From a checkpoint of a small transformer trained on Wikipedia.
Architecture: RMSNorm before each block, rotary positions, untied embeddings, normalized queries and keys, capped logits.
MLP neurons of a small language model. Each row is named by its layer, matrix (up: input weights) and neuron, and shows model dimensions 80-175. Each number is 50 + 10 x the weight over its row's rms, rounded and kept within 0 to 99.
Before each neuron's rows, "fires on" lists the tokens most often at its 100 highest values on Wikipedia text that the model never trained on. A number after a token or word is its count.

fires on: " was" 35, " were" 25, " are" 7, " is" 6, "\\" 6
L4.up147:47 58 44 67 54 61 69 40 48 42 44 41 64 44 44 50 60 72 63 41 48 65 35 36 59 27 47 61 55 44 45 51 49 51 55 62 54 51 57 66 63 62 81 63 43 45 53 29 59 42 41 26 51 44 54 44 68 39 64 52 57 40 54 34 31 45 56 41 38 34 39 62 42 64 52 62 57 53 26 38 71 42 48 47 56 46 67 51 58 48 44 77 48 46 60 50

fires on: "–" 24, " in" 13, " '" 7, " ch" 7, " (" 5
L4.up89:35 52 55 43 46 34 39 67 40 48 24 54 43 48 38 49 22 58 57 55 56 33 59 54 52 45 40 34 46 52 36 50 73 63 37 55 51 27 56 51 59 49 51 42 41 40 72 30 42 46 38 43 42 52 35 62 66 53 30 38 31 37 49 20 49 48 55 49 52 40 50 46 65 47 54 45 45 49 72 52 59 47 45 41 53 48 48 50 52 61 53 55 55 33 41 62

fires on: "19" 41, "pp" 9, " arr" 7, "cl" 7, " represent" 4, " did" 4
L4.up388:47 27 66 50 57 63 49 58 64 41 41 58 58 41 63 61 42 58 35 43 65 42 71 46 39 45 58 56 50 36 39 60 58 58 35 53 66 43 51 48 57 57 53 46 44 42 57 62 64 48 37 52 47 62 52 53 49 67 50 53 39 54 48 44 34 34 57 25 50 53 67 46 61 60 70 52 45 52 40 57 46 48 57 31 71 56 54 63 66 57 49 51 46 31 57 54

fires on: " Geo" 19, " tele" 13, "mo" 10, " micro" 10, "io" 9, " Photo" 6
L4.up511:63 50 43 40 54 56 40 60 30 46 44 44 51 59 46 41 53 58 67 45 47 43 48 36 54 52 62 61 55 42 51 64 45 71 42 39 50 36 47 79 62 66 42 53 50 36 54 51 30 43 40 35 52 36 64 51 51 48 39 60 49 54 42 58 60 67 67 33 50 42 53 56 57 40 48 55 55 61 48 40 68 45 68 45 43 50 53 47 54 45 43 62 45 33 49 50

fires on: "/" 41, "-" 23, " \"" 11, "\\" 7
L4.up315:44 51 60 58 35 65 62 43 36 57 28 40 60 54 51 51 53 79 61 34 52 53 42 31 58 56 71 66 52 65 50 53 52 61 53 55 65 48 56 75 53 49 56 42 60 37 48 45 35 42 66 63 52 51 50 46 63 48 65 66 44 41 54 39 53 64 59 42 47 39 44 48 57 47 58 42 53 60 56 46 47 41 37 51 44 50 55 49 49 63 49 56 63 39 37 40

fires on: " co" 21, " He" 13, "he" 11, " anim" 6, "non" 5, "He" 4
L4.up401:51 47 62 43 49 61 49 57 52 38 39 67 37 58 24 53 38 59 48 39 57 35 55 50 55 48 55 58 55 50 48 41 52 58 38 50 53 51 65 54 51 59 59 41 55 48 38 49 33 43 42 45 58 68 33 44 65 56 43 29 52 38 56 37 40 55 45 51 50 42 48 56 39 55 39 59 43 67 59 56 38 54 49 42 57 32 67 56 55 46 63 29 50 47 38 51

fires on: " f" 33, " F" 27, " a" 8, " p" 5
L4.up674:64 47 57 54 50 51 54 39 60 46 64 37 50 42 49 48 54 78 51 36 51 40 56 45 63 41 47 44 52 62 42 58 52 63 58 37 74 39 46 51 47 63 37 37 44 53 46 53 34 56 46 51 50 53 42 51 67 63 28 36 42 51 63 39 50 44 63 50 40 58 43 55 38 49 65 56 56 44 30 50 57 67 42 50 61 55 52 62 63 66 37 46 52 53 55 52

fires on: " Se" 20, "ro" 20, " A" 19, " So" 5, "ou" 5
L4.up678:36 23 56 59 48 47 46 43 43 33 43 47 38 57 24 59 55 55 56 43 46 40 44 54 47 52 53 40 58 40 54 45 54 47 29 54 58 43 71 59 39 67 43 56 57 43 42 46 73 54 35 40 56 53 55 41 71 56 53 41 46 45 45 46 41 52 67 46 41 50 49 47 54 68 55 45 44 56 41 51 44 62 37 36 70 51 49 49 48 66 53 48 49 50 45 30

fires on: "S" 29, "D" 29, "A" 4, "C" 4, "R" 4
L4.up761:51 60 53 56 44 46 51 54 56 37 54 62 51 47 49 61 40 57 51 41 60 34 25 65 56 43 69 31 72 34 41 61 54 45 33 51 65 18 53 44 49 61 56 59 32 49 46 56 43 57 45 55 38 42 59 56 46 64 55 31 48 48 38 49 49 50 58 51 53 58 48 45 46 37 58 62 42 57 48 36 64 51 54 65 56 27 59 59 40 57 45 59 59 60 51 47

fires on: " had" 20, " have" 15, "0" 13, "C" 12, " int" 5
L4.up85:42 40 53 58 48 44 53 48 45 55 41 47 52 58 44 55 42 55 56 45 55 41 30 38 76 55 67 44 56 54 56 46 53 39 37 54 42 48 54 59 52 76 73 42 57 44 53 39 46 59 48 36 73 51 58 60 67 51 58 58 64 64 59 50 27 45 48 45 48 48 51 51 56 46 52 54 50 58 63 56 64 54 40 48 47 49 51 50 52 44 46 45 52 50 37 44